config.yaml
num_hidden_layers: 9
hidden_size: 256
num_attention_heads: 2
num_key_value_heads: 1
head_dim: 128
intermediate_size: 704
vocab_size: 8192
hidden_act: "swiglu"
norm: "rmsnorm"
norm_place: "pre"
norm_eps: 1e-06
positions: "rope"
rope_theta: 10000.0
rope_fraction: 1.0
qk_norm: true
attn_scale: 0.0884
bias: "none"
tie_word_embeddings: false
parallel_block: false
init: "normal"
init_std_qkv: 0.0154
init_std_o: 0.0154
init_std_up: 0.0154
init_std_down: 0.0
init_mimetic: 0.7
optimizer: "adamw"
learning_rate: 0.00168
beta1: 0.95
beta2: 0.95
weight_decay: 0.0
lr_head: 0.00684
max_grad_norm: 2.0
warmup_steps: 224
schedule: "wsd"
decay_fraction: 0.579
decay_shape: "linear"
final_lr_fraction: 0.0
batch_tokens: 65536
max_seq_len: 512
doc_mask: false
train_tokens: 601100000
max_steps: 9173
dataset: "wikipedia_en"
MLP neurons of a small language model. Each row is named by its layer, matrix (down: output weights) and neuron, and shows model dimensions 112-207. Each number is 500 + 25 x the weight over its row's rms, rounded and kept within 0 to 999. Numbers have three digits each. A neuron's up and down rows have the sign that makes its largest values positive.
After each neuron's rows, "fires before" lists the tokens most often just after its 100 highest values on Wikipedia text that the model never trained on.

L5.down201:507505510525500521498505487496547501508530526526505534499541468503487537504485489535506527512460542480524493462481493483495466500503520464511484497500545499483492509474492492501503538515492475487510460483478490523488496509468481535480507479481467470503504465513519543472532513505497515489
fires before: ")", " (", "km", "sq", " m"

L6.down416:506525480482499531468481507541502494479518481524499501461506522497481520484512488526494477501467510459526515429505521519527521496509485551555479553523486522511541499505473459531488530528466503529500531525510508485502485480514482497511458494520547458497542508523518499501468532516502536470
fires before: " |", " 0", "\n", " 2", " —"

L5.down541:505507475466486473475480477518455466492519475504520465510523502481527509462477523488453519447440473496549531493474551504496474570521493507539473502575507516516505475461506491490501528521511508496489453538484508517476492507505526500497482504470490480508496497499518527457497529503476494496
fires before: "\n\n", " a", ":", ")", " an"

L6.down690:512518512477546519499513482542498545508530461494482486523510529524490443492472504511539510530505519529529476499453485517553512525499488511475533501453495505505525507498500502492451501495519502475521473473498539501488544498495541523482500504521486480484500522475477497511514473518496490510
fires before: "=", " the", " life", " his"

L6.down582:491486508540503475495506493553507495493527534445482499473525513542537497473513495472511525513510537498502512521471485497502477533480500531505522505476539456466512512563486489504540541513507511521463491500529419509513512495528475512498479487536485468506527546526482499478452504530498490510
fires before: "="

L6.down238:497506519548520467477470480531486497495543491487499469454519468534452533517481485533539458475493501474499534479485525525496457504497494461475497509514525520537504518507512476497470519509507538453508511471512564512513524484482521510501479502501493500496470523497496521539477476482546549489
fires before: " |", "9", "2", "0", "6", "1"

L6.down157:482523494503511495506508499523518488485501477478487543512520531562502513460509492492519517489493499503520472496507500478512493505536450540513529509481489549529513499445496482513520460461498487509497482470452475476514493525490526476500523492523503480519518495532524502496500479522403481504
fires before: ")"

L5.down311:462533466486539530491506532509467562486505496485493493554493477464547512522487529473505514446506518522521464509527499477506466486468472521533467509480476459547469528477484544520488518463517483465502552504504477443501487490502452483477477479514509512457491508517505499515529494471475461473
fires before: "-", "O", "or"

L6.down645:511512511498477513477532502485502490533529511449475541498495516485483480442526480499526498481494430486513511502518552482445502491464488485490530465502463491492497465507487506511508505493515492466479533497501598493509538519504511489470517533489516490482515470489475469466509512478487471460
fires before: " |", ";", "\n", " +"

L6.down399:522523500486518524470501490497528535494507492530478544510492523527494508529467492515538473472455500497497480529505476497481473497508473504483554508500497524503472456495494530512446530487488492484510488501522407525498520483537480465546521493478480484503492447481488493464505496525525484502
fires before: " |", " 1", " 13"

L6.down689:511514505517526483484491472461498554507525492497521530495500531543525457499539470496526516515537484538480482499482530487503543520536525515509503495513503506513520513518504489485492478465496499487505436544507471512533529528497517536505505472495493493497517456537500515519471462493489495520
fires before: " 0", " +", " Al", " −", " 2", " 1"

L5.down636:503492468555489503492488472476472523455501553452509485514480496469502504493481464480492452509518478511461515482495473472498517468466477537489487494524462502516482500491475519511446468517491493493490494486464539462546472485513528549515517519511449472526531498459492457526463481470506466460
fires before: "-"

L6.down65:518504474451500538492422476559511483508481474473497496475510502503493544485477463504515481493495519471554524508477521506522489503489501553480448503521508479477527506465515511495526520493508508499449479532491586498483476513505544494480505467491531454518501538482484481473503475504490502486
fires before: "-", ")"

L5.down61:533518517471485480489440526475504501494483491515477480526477506496502493451518505519508474494522480548486478484511504505485502486508518495526559465491484531538481535512518513524502525502511490459491462520500450581503468502530561465547507474485514524501530500522489476463506469474520490520
fires before: ",", " the", " it"